Part of a small language model's weights: learned positions.
MLP neurons of a small language model. Each row is named by its layer, matrix (up: input weights) and neuron, and shows model dimensions 0-159. Each number is 128 + 24 x the weight over its row's rms, rounded and kept within 0 to 255. Numbers have three digits each.
A block is one neuron, or neurons of one layer that tend to fire together. After each block is what it responds to, as a language model described it from the Wikipedia text at the highest values.

L9.up1748:110120116119103148153143165144174157089092102135131122161164073124139134163075114095141158103113122146121082146136093144116163120119123186158122105137143125120156104132151145148064139113137100128125169131135131168126140154098085090106131114100145124159111106103121134144112131152171132125127129136127173106106185147074110146155152111154092157151150088102121157113105139096113103107144083129144122171097138125109178131135108161130170146200113106120155115108125148121136134126147162
Responds to: Mostly "and" or commas linking two adjectives or verbs (useful and effective, arrested and gaoled), plus intensifiers like most, very and extremely, and first word pieces.

L7.up108:128096122134108098136091132090105136094155155143171140128126150101130111137118138118133106142165135120143087107134149102169101104140129129129129195139146133119138107138093134151122182120186102100074146116087167060131119134090126152153117109125130138121112148117162135126137114118097104194160098156114102107101100125123122139165079103124159123137134151137143114149122123142176130118152108145137147129166107136103086144153130112160161162143148097110128152077143140101120157171145148
L7.up164:116113121136126148163144146117135129126147137108120165136136163119154113162078138200116122133143134142132158130094128094145118124113146133101155195136119146182145136125114109117131122106132126144099122150132166092168110161118101151133138113143113103111112158092153151133120155117140119125106099165113133078173112087105085132116173066081140116115127139113091137096116124145138133120108102131158125118135145165116137159101149129177145108137173136120137142127169103121116185137121125
L7.up290:155137115115128089134163084087157135113131146123129120161121159115169131118097100125111087147112094152115161175091131115116135123093160152104110132182113135146102116131172147160117123124131141152114113117086154103135123174091134162150165115091175122161113113130117135142104119126129094137139091091095109090134100131080098181138091100151183146104117099124146130125148101105158168136117112102142139178133129139105131155160116137105145145113121169077108171097146100129124099136143100
L7.up315:138139125151145119186164134073161112094109110161136105148144110134169123145126104199139114113111148156143102114115138101093123146120092164100153112126153098118140132104153140135110162105084122110092128111105116088120098128160114154140143103127124121148173105120141122130126135127101131169124148130115126069124157101042134086137142101102103099099128077117131155100127108124142113115106113105133139109134128176073110152135140125132133133153182129089177146146148140086124143119101118
L7.up530:145127110169138091165156141086158146119161132132119125111123154098126139116145127177111084114180135116122099185130095105135122072116126132116141115138130120170128148118148104122104127119124143086119167132141151110131128125135126154135193112173130122122136161082145149139094123137135077179112106153140119088138139085134142111160115130076137113114118158149102155143137127072160080145115090114129185122132103138104149147104127128108166152118124133132182112136149093119104164157128127
L7.up546:105128106116112093165120142094177095079116125155164162148136117103174112156110137166136095136127153150167111115121151155124117115142126115143177134130123118116140093161148104141113141120092102085108161160131118115128133147134119103123128130126165130174132144146115146136109121139115153156189133139096128097129104129133107112140133123131054114118102079129115172142106124110154117120109063115160179117107080165077128131141093134173130151138125124109164145172103116088095206121115105
L7.up559:117104110139157120115118122109130179117180167150163134127105133121167140161148136122126107111152144123170140114085146105112145133112128112139129124170142143148108124115092133117118167145126127097105131086087119128115084180117120139156118113136161130068132154136138133168141173107135135171101124145109165125156110095111064128152145115103138148096137148140123110155099100161165104133102092128112150115136138152102155131092115161179158129146088113143122111122126127074105141106129121
L7.up657:158116093141083124131145110129134126120140153139123129151147164132168073165142116120105106131158118148128140138074122104139143151122118125073120124101113141189120138145101117150127131075110160099150158133099135099154124146114128126144152113094161113100094156114121131125106102157177170196159129110139176129130136088082106149114154114136125113107112148144097170135129111118158108102147118101148159164181087161155127146134113147148131133131138152108168149152107105100136142139178101
L7.up700:136169097125143079131170121080155137118150154133136137142141098071120152151128110185126149133163140161106146076144115126130101133103122105107078096158106123157112114143140129155085145128158149104137108088103106157117121106102124151131144105158163102178129126073151083111137179124144116132153125107089132113131130106136114084104118172133158154116123129126151152095126107097142128138094093111116125122159129181099142168125114139121166137086147125096107140124126122100085116184085103
L7.up976:126096103129143122139148110089094135106118124130163133126143123101170124159150117182169101107166142140162102105116098151135104142134155110110132142164113131152138130153148114139137129145125133102121155128081150090129114141178129110129171118106162098117115151109113157159128118140156127168173117160097130091141159109126098106110131168102098147125111146137113112166124109161155127110112079099145189140133083146082189095105115112173152141115146131131163161158147122110144138141112121
L7.up1231:154125114125134099155168139123118171122128136122146098133139127099198138119108096159151095112153126119129130149107143097141091126103149166115162139145119157098154093127143130138085152128147104122089112159146125131108104150109059151172162113112149116092091118124147143152135176115125118136147101141132147109126145096065081153142102068093175128161152127144147157140086114143175137107156112136160113118119145152119127147108147161134155166126139112119117196093140070124121143161153133
L7.up1731:135129112113162134120120138099127105141164105139149128113083134128147124148132089153145105066152150150132148142137094113121060119126128149118113118076137116141134119152159147139135128088134142088124155142114186117120161109164114149131179109125153130125149136106103136175152112149137110187154141117128096087139140092105138152120116096133134118119115146135163130113132113140181128109131098092122119126167125138099097159113098124121123147112122123114148135173153106121133162140125119
L7.up1784:134140110142123098136069142104133121112126096136126149123143157096135129156135132143113111159135144167134081106160125125166105095151095135118131111113140070136112137091127154120141155123103131096120186145137147116145117167113140179125117078104100137137138148043124160161128125129134122160165120155108109150147137132109119120096145129121121133094109103120128118194177101115166102121125074151132119124149094146090119135136124112185145142125150103134127169119136136080151152129138132
L7.up1865:125135094125117097140129141123145149114150103151151163158115136099167105164170130189107107151164123150104103138096097104159123146129094118103103146108143122130122130150161125124113135088146127100119146167096105095128107119128159143133194105106149121098106181140137116123115126128162117203134141136111119063152169090130130145115113086112116090129088149139090121142110119109155095119124068148129142129149084140117091115115115108140180137173153131127131145136098079134118195095135127
L7.up1894:088166105138122123139146132087103149105145143151190085115132152122170138109130137151145091109158164139119119142071119068087150138125128150126100115129100109120138127128103152151127182106109140127150189129112123118137143139108122133103129107150158104125144160126117181119112117131125105160138132121090153087112177097116113133145122099100155122075117106115113151114112125088148132102127140143136155089156074142122159138150150151146171132149110148113166113120189138096134168104113122
L7.up1916:150101113151121071159116112107110169138093126113148144128152132084131119109097159171099088085136138144147131136093137128186143094145105154119134118165112101158108136113142142160106140125121083165110110115150111112115122175099117146130134148132104110116114102137109111119146117123151123125159134173127156132131121108087099139148110091126163160161119091115122103140146086116124139126118095136121184129120090133150169095126146182147097147082133167101096149086142091122111112128126116
Responds to: Digits, hyphens, spaces or "and" inside modifiers between "the" and a noun, e.g. "the 2021 census", "the 19th-century", "the short and medium term".

L9.up1038:128181117125101103103120104125161131112147101140127082135125140147140121155146150122106137158069123140149156180125145140102117116075119119138130098152106111115156132153102134129131134109191128139128155129091125156151097137137100105114147125159108119098133153121106146123129095098122177145109190121150138096088144097112121090107074125132115132117152152067151174147100134151129094120131126135117128142142101085094119105153144106130114148161122139118142168155118125123170112128151140
Responds to: Fires on the auxiliary or possessive verbs has, had, have, having, and on the word right after possessive has or had, such as little, severe, population.

L5.up536:121158109148092125144137137102126094077135084156162167147133107148135132153113106154105139119107094114139125117127126101137116129134093101089122118135154124129152122118153129133104100113118094139101133137082095111132106104123137131157143097119108103183162149131145127142123129108139077213135095119137119127109168107159127147120080117159151085086105128107120121097161119161155117144101116093117157125134139132103101134116125155164155113137146144085149136159156122066097123096137108
L5.up835:135125123131142118161134157164152147111145160178138114149162141140160142163124070117121147074108096108153164080121158109120134112114101119127136094130146089149183137152119159161146156117131115091114114148140158141137118141087104136134092117117105110096136109129131137126147106144121117169136122131163122098113095076126154132109129076151157127092130140101143129122175111134123103142166073109109119087162084134106090118132154135152072144115134118118109136138113128086108135164170130
L5.up1435:122140103148123141151130115135139113093142079179143099153179140112152136134107125123135112105098098118096121107161166122132123102071125131121130122194144103131143134163136157144104193124131159124103131115127132130146118130067077170133122104136114148069153137144123100132126153115127127175154112123123128082133136102061082126153116098123161135135107125121121156108152108145116116112175081130143143112160119141098091171116171154147143143161123117132121142130113139124125136096142160
L5.up1786:146113112162097119144146123130120108111115091118118123147181138118138108130129105115116128081070118093104128128106122113164141157129118130089098141145116100155124104140129108143115160122151124098115136177129110165135120136121115130138111106108111090110111142108153141146143156149153111194134110120162150107135144127077118107155134096121139088052105138090087123088153111153126114113157102127109154098142078133111114133107123135151130120139138110108105133110123117090152132119160105
Responds to: Standalone space or hyphen tokens just before a number, mostly years or centuries after in, early, late, by the end of (early 20th, in 1829), plus counts and hyphens like mid-December.

L5.up154:139093111145139085132162133157142153173119132123160117152100122089163104163119130149126086123134118127120146140158109132164145125104131111107080127125105153195149118153132125175110139095149092098151143193105115108099128117140126173115165122126156113168097106122102148116117146175179102089102140097137123097064116084113119142139137138146136140144125155120092179147085121120105123156132152134137111112149110119089127117127132129153148160157102119103121136117113115118161099112147152
L5.up755:137142115146083105148149129125115124123118101139139124138098126091149114131119141106147095099107159106110094138108118101116148130110115159096100160118126150174144104144160134130118141117117129079109120156091102147147091128102115091124149072103144116139153081173132159144102154158181152141087162110159140120098146094123114106152078117156130139126142128124121156124106130158152113157167123149135174098152105083098100135125149137138172135178131147129109115149145095083150122098129148
L5.up1370:117131123140134106168133130125142099130096101133134120147140143124159094154101092157157105125100128126141123138141174112137123156091123119133114160107106149155149125127159143177118152096123118116117155156122159099108143125146154123126182134138175160174110158093108141128154131177187169122116152164094113081083093081139134149127126132109113140122119134083124098136138137120087124195100093184121126098122146111111110093116136121149159160073120124104138113096128136102131169113088120
L5.up1504:150129120170116084142170115131183098136121139115157093153097130153138140161158085103106149100135130122135138120105131122110114135108131075111117179123109123106162124154113117151111112085070125146146153146126082110145125139172096108129131117138118119150092107136129148181089160128151138139116080168172152058129144084100141141079143114118108107140133136131132167124119117127149124132138150132140102126090118135083133144103128129125184145172114121128135144162108076091119101150091122
Responds to: Fires on the article "an" after prepositions or verbs (to an audience, is an American), plus word-initial pieces like Ex, En, An, b.

L9.up849:134086131132108100166075157095171106113133108136176125146120105109152124148158105198115110131139159135136151133153138088163092155154067115111125191130133126109147106150134184138080173099147131081098141116126126098163164128122116072131115119116098110145178142132122160123118124129115159169164090135129158092112145125084128106137131151123093136096096104131124143166105122137154093142117103119155159087114108165099142138134110110168158148146147136112140157135145110085068165147122128
Responds to: Second and later pieces of a number, ordinal or multi-word name right after "the" or "a", e.g. 11-0-th, New York, Los Angeles; also opening quotes after "the".

L7.up94:090138106109125140116166127130123147112122171161159142158187090114168144126108117134132131149127111120111144119120130131129146135082113120139160151209104094188147176127132115122109165131107103109167163135125120108112144143159088170116123136121148105120135146090110148106086129121145172125123164098101085064157155123144121125155153114145106161155139129091126119186166152137193117106134161144099130091123100113094158072120103130098150130113108160104156129153127130139138141098162129
L7.up152:087192104117092131150113164148138162166105139128149131154141148092162139123084141100126143150137112111123079102110121103145107110119090099144137141116128151126150154120097186145105148137200099119114123130113113138168111132124107143133099145124108165109149134105144108123086086180156101145114147155127112115099181120165118139130147112157159122145164121099164098155142134114104111143154130128092137202114111110138116071116136133118120148108087122129100126132139085130094152160136137
L7.up297:120131112135111129112161138141134073083129118135170114178130134124175158157123156105094139120129145139140105141104134100114112151100111204138153137134177135125165133143079160163137191137125110127106151144102154141137101137122137151139144115109166115134131126101160189123107094108186137129134129136068123064114119086120133130092126110120134151103107104133111108153129137124123122158153121115127158170110121110110151148110144111132132169149073163115150103141131118118136136133079104
L7.up314:155163111141093130100092155153102111133160165128155100145110113159118130130092114107074117113081160176142109141070133118135109124143127143129144111138132163107126115148091198147119200119162146094156122088130137100137093172116137150096115108121153119122163159097078145159118101180113101136141155116137147103071116141117148119103142125132122144122146089122145127186139118127142119161145128138126114171132121070107146128120134135148100144133130165100139102142145137070144138148099124
L7.up521:102163113131153145154121144140142117075168145110138091138141108143134142146103105093092141121133106108151116153060137120134131137129143159149162170170123092151110155122078157143136185121077123097124178138143118121121150101147121128116113095127155106137133134089143149144090120141168153154115162154090143104080187127132081114048134104142112086173113104114140106149166147124179129092156161146099128117124154123100126112120123156153133138151156154089127113139130120120145137136139104
L7.up560:111183117134101131147111159118117131136128102118116142203148172111182106133140142166125106166136169119140092141100137136118087109122113110135145119173095133177145179118110167119113183120180109116109088134084136123125120142153135149144122126174117130148144121074142094060123159146151103192129150142092130082138106107127108114133106118118127130147109142118111098195164138133146085109113109144114109130121126109113127123112140132145124140120094127124099137160138133109190127107103156
L7.up573:105197114140112133110105128155157124147128106145136136155150187144145142138148119128111131120150113120132140143140099136147096085144122125114174130145102116180160113132129064115133129152163093123129114146135131106181128136102143111125103088143140135088113115127149097137072132109143106152113114145096090061148138153161146120129107153154130115123113113138118138127151118140162110113118163106078182159113114090112121107146117137142167131160087136160098132147122127122110116098177140
L7.up792:111129117071068113149096151150124100112124128133161111133201144141158113084086107139106088140089151120133138154130144145152109159123095134101142106152130130133151152105107147108091152116136112124153155147115169124156149172136132131111110143116149140113111164077144144103081136132114183176115165151087124102106103086146104113146153119130120097142137094079131103146139143126169108122157102134124100126134140126074110129116098139188129133132118128120166109123138111110159118109110141
L7.up850:107160105153112119105124138066150149140106158146108113159132121157142170166108097118134118160111071124135137131108141144080097133104118123133134152179123131145138154108145154119115108130128074142089080154084144137118134136149133155145147114131175166118160122100105126147102146116111144154128105158163104057156119117122119119114098125138103106125110114069159104130150112135107143133118165131153126140122146129134149105115135141159161140110136174089110157174125130107110142111139137
L7.up852:125128120147099110106128133148116145112139068174154123146133168072125134103172129158154107131141132152137099084108177141125077126122114132119152129140138103166125099136151119150148116140136117149119139120136153098109177156131113100140133148131131113124076156123124109112107110130131118136167110131125148080099141111143152116138098130127085086122137129113093133154131146068143125176107116122108121155131092108107114117137157132123141158116104136093112160107154101125088128117089145
L7.up854:129145120150088090108092118156088155146103086147138100143100135158111141154108107115104130124146137140120098135092127132134150126153134147134106137139136101173126145121097191118118210108141110117111124124102141107137123173142109169114091139157155152111161176117172133137146127146138128167129104156087107074080181111171107105147108108130170111106146114126116092177102122143137127146167090092112110129134150102056116157108174159166132144169125184141156118143111137083122141124158125
L7.up868:071114121089101107109113119152152176111133112111192102165156156129127138133119109122104145124128122150123091111077125108137120114111091162129118136120152128140187142139104151151127140109194130111128175155121145099131100173142079151103120145119163133096102128048170124140116146134161153147143087148147146079107133082133107149083163117144069130156131119098106094122128147112117105114152079117123122152136092092077126099125135160165149136170122138159127103126099095082125179131103138
L7.up1071:105178124132047130148111144097119167122135087139153112204109162126156137140110132104120128141163162098150100154124138124113074138151116140136131136102093151089109080112141166145132097130134113121114112132092199126132127136102118144107105119132149108114102101081165112092087111139114123108149143153153118104113161134130142155160124141133123099108129094093108118158149119154130129100133103129111112188115161134103138137132116135151161136145124142106112104139128119126089090117114147
L7.up1189:109129114139085140106130113100137121101122136185147098157148134101158169083160122125136100144109141124124108069107145130144114147114138172140166161143089149157149140102119155158113168132186123130140147154120166115136144153132112104125135138096128100092138112072113142145087138139150109116123112139091106096150127159146125096125121153156139124135129090064151129105159163129142110161114160122105185132145129074115141111145136104107116151137162166085082160115182092118098130099132151
L7.up1284:116142118091096134151117135140130151115139101144173105145177165124121122080118103155116115109126125118131125100083159131131097100094094148125139090108121150104177132147112211163103206147120111144129173123100160151121130165140124174139119124116141137135142134080144127132093115137113164166148127143083115068097154126147110083131140128126109106151166100138103110187141142133120083105122105116120120134122124079101175138128141122129118163117098132101128125107172120112105088133099110
L7.up1572:139123110135108119168148147123179189155161138163100138168168133115108120153131123104099098127089071084117128100121099140119113118111133153131131139148143113161172109152153163151123162149170103166121109119101129107113138166182133106167108094138147134125140149110102129115090095146156129136130156124135132121088159093141149134155141149140120129128149152079130183118085110078164101182091167130111122113109132085093158152119133115143096165144113135058142122138126130139160115125140126
Responds to: Perfect auxiliaries has, had, have, having right after a subject name, pronoun or relative who/which, and the adverb also or just after them.

L7.up183:119144100143107083133150147143115101141144144129141082134144120123137117069134123078130120079106110123104149150094097109133129123130162119071113153095118138165102096201129138128131195127075143128156151178082127143117130141105099136097125115131108155121124164152132114130120174140168113152063128129128130120119108095119093124130138118089141104094141143115107121130118121136107135155139143084103182098144110098068122121121106137159141127148096137139125132113128129125186129124116091
L7.up270:126110121116092128153151163086091104101112149168140093147148143127172105099120090138104139149073124123122081131062170132126148137128127175128138120122111111128171093107112100136128141127148099139127136158095133121166113143164101101128145161135115095176105130141166131123103176117123148163117107124121124080148126121104115115106152146130114072087123125111128133112115126121168129134128151119116158136144125171122123140128119158139151120149119159084127167130115150093129150125148106
L7.up375:112114118155138116125129136121110111112169139159125167134139122134171091160166094129099142093153149106155106112087153110153145117115125137114137115171165082143151153107129129137117178087097085117160135133057136119139143140133099164092082130116141149122157151126147185113123107143133096192097105126133137064095154111129101160106077106119166122067091091125120074164156118143132086130142131125074129147140097093110167116146151183175138129141099163158135149117115139076131098113148115
L7.up406:160132105147096152154166145132139133126125156118128107142100122131111139131117093085128145104110120138131135125112079085097123137145086142145106123161108117160107101115144120137163157103084126127114124128088091128147126147111118142113140097156120140118148151155164102170144147126166160095094100126122116124104132139140081153143080143086139120100123136094113140110139085165102140105147112123131155151135133080113190118117139141175183124129150118145116103139132147037156126141148120
L7.up460:107182111174047119134174144153122111095101101176160093122153105163179129142100127130130126108095136145117134082099132100143120124137116146090139094130132134156171117134140107124125161115117102149127145148113114145173063149099096164097140070140123121176183145135134125130104151133138115147137152130115152124121131124086095137143067097131154122123108115111121153115109117080119138101164149136122157152132132108129150121139167149156176132172125179140108095119151132059183102096149174
L7.up471:123129114125101128118131131140121101111116098127139132117183143105118107151145107123146123106090132160124090109125142086135113175154073139089107131128167089148121115104155112130126156139112099104136181153073139164207079156120082159133146093129127117122117162137132163088099138124128123173111119123092100118109150093137108142126141091122168135097140107117139086118131105114160140134160099106103148151134157151099155132137143157173192128138155123123114146095111098063150123123173129
L7.up603:147156131130075106125111132102101124136141114145136097156123118158154169133152132159117106141111134114129121139107103091110073129139117099132084134131095098154141157107163143120105146134142126132102114174136092121140093138112119131136146088169087142143149096132107094161094164112126126162102156176114100126186155111125128152134098113112141154141102124122176171122112132095175102126130116135144114098110134087108085136122144121175158135188119150133103110146154083092157106118106178
L7.up804:130138116137109106111138117125110110104127111146124105157107153164157128185154115102151149080070133111113124162089116111143159123093122158127136104121118107135129111167119128165083153111163144086060182144159161135176136128110103149116124116164124100157127171114146135131107109135167129156108140135120132078109097124122092123129104118124153161112117126112158128082133120175116097125141153136105134147093136068112130127108150153160133151141112167139115130119148153133166143121119129
L7.up808:131149116146137158141117133112116087130138073124121109136179084103174165107082117088163162092120115121130120132109094084128126189117125126102124121093102168152129144141116120164120183144135142106126175174150131141107094121120122115145128129134116165176136159141080147153116133172152131114092162136103139073128123098092114184145120127087117146067139141080114132104163124158086103089156103127134125143138133090129128090058155120132149129154129149128125135118129128139182146087099112
L7.up816:115144117119061122109137171105116152111133118160182177165140130110157143102164136139137104109142149145134127131130108101145147167127148109120137150124164070169121085117110114110150164137136097081085130144098136082138105117095127148098126117131168151136119122133170139086133112162118134172106134146116112123108162082174115134142108105143145104086131108096112114103133122135149091153152137115108175123138130100106161113138109124188138119120133130135137094110165157112163126107099147
L7.up1017:158154094128114133101172130153117139128140142158138122162176117163168090123126111156121118133135153113109122134121126083135145121126135141124112101082145083153181146153138117127119143100153141099124151139144148121148081117077097107096192094132135143140106145111145217118128200161179148156142125127101121142122109114091139106140137099149105135093125153127103153115114112100111097100146102073128160156151109139139173125116141115133148135181111130103174146143171116096157143158114146
L7.up1321:157108124156130110144146117137125136085131139119145136121111111127157086102144139127124085134118132108130180151094171131113130146169077130098127095122111124091173124114155132123127128110124134095130128163117142112128102150118105160142132131125133145154140171101130130159142136117140134224112142152115131076101141099057091116126073116111147112102120103128117114149158120131127076159094124101108130116149122126116132163095129151156119137153159140114127146082163105128167155126092089
L7.up1421:108166119146110121178125124125159105135117104111158120130173126148136147157147064098126147124093130141128100137117145140148106141098098115100118174112094121161141103149126092133097168088156108098161146209123136122154130117097067136121150115083146124136109139090158160166136167129134143139134134159181107095103134115075072167112105127124126123148124100122098126146142118100144140116140138133106118129163154094116146126157135143134170152153174129135147113097144153122200121118113140
L7.up1535:124098118147082106156121127139131148120116116156155140166129063098104152151133139160144152125114113129131105116138107138155128111101103175137134154119144070181162098146136163123134138125115131153145122142094147129153119135098101153137098117143072146157186129103122120135117117126143127132134128149120139096136117099086115137123099143135130110080130116116174142145176123134148093116140076149081102137143132142100130148104138118132106128156138165139101117152130141109137133127129184
L7.up1746:108138123133087093162091110113109177113103098204148080163161135167131136132095159164170138148097101150145135098135110125131154138143120143114130130136152111217160116135119117140148129134136123154117138166151121143117155145091119131088137145163100100117169103128109101137105155147104110125160154114141127097098101127105051158127101131128122163141092098125164159130119138134163151112115151141109132112156113134125136093137144123151136151110062140133067132139151125128091135115175144
L7.up1785:097137119118113091118129128153141183103120090128152136168157099151127123150118140097088080094128126126109076107165141131150160152064154186132168118139175109161144125164131133158144128128182141123109142121093143117124125158087114164101126129150193115111152148106151128138100165125142162131129110163101126101109138118092110138125138156141093106118123127116127145091126126094108130108147113113135189140129132097150116103101116149159143147124061142145127117095108146139162118116122149
Responds to: The first sub-piece of a word split into several tokens, like b in bend or borrowed and th in threat, plus a lone space before a number.

L5.up283:112140110132100138129129111138150135112090135132110110176110103120123139151105084164141147143162120113097138137136139160147098110129135108142119118122127133124114163173141147138059125152143109132104109111119166114131140111118079167124139109091158140116097119076167110138070143169124092144140134104172115106169163105122111134132114134132141113189144121130162122124147126096156095114126150136101115117087152142064120134104116153141169146112093116138106161182135137127090153148164154
L5.up337:116169112132095118132159104093119148147125150165114143170126132152169132142118161129112125108145105125133134145103109137160136097099168103143123119158072138135151132155148133146093152136125128156107108109081153104150112124092114117080139098127168136156136113137134131134125136133108128151103123113145145054161130099121136151143127148128151160133115104117157152089111135110138098134116168137110166151094174076138150106115155132122129151120060110109146155145146094148127122152193147
L5.up1577:118179114127093117151158125079163119160154150124123107164089133081128157143093105139146173130145077120111117146128095129127092154096113128166116124098120123187129145184160144145080172150162120154114101150097114111113128148164106132156131104141113157112169131072101125145080110144121118128138121121153126121114132107155130154120086150145120180140130162104123181125111132137138101125130136148122127114130123114101110118116141128126170138123125132097124114174132110114095163147110160
L5.up1606:125134115136135085134114123089150139137128151115146088139122106086157140126112109135131119145137073136119137104136145103149112148122103113167096131105092148122141131164105131157100146135176151159121127151135180121114123110121099120096140105102135146083112128071139141115133153141127170158147127119115087097130125124122092138145122131109162162144128143109160137097120126153105097143155115156139123082120119143112099115125136143122130147122096099117115161178141103138063185150158134
Responds to: Fires at split word-initial fragments such as en, t, sc, gr (enrollment, tonnes, screens) and at auxiliaries has, had, did, can.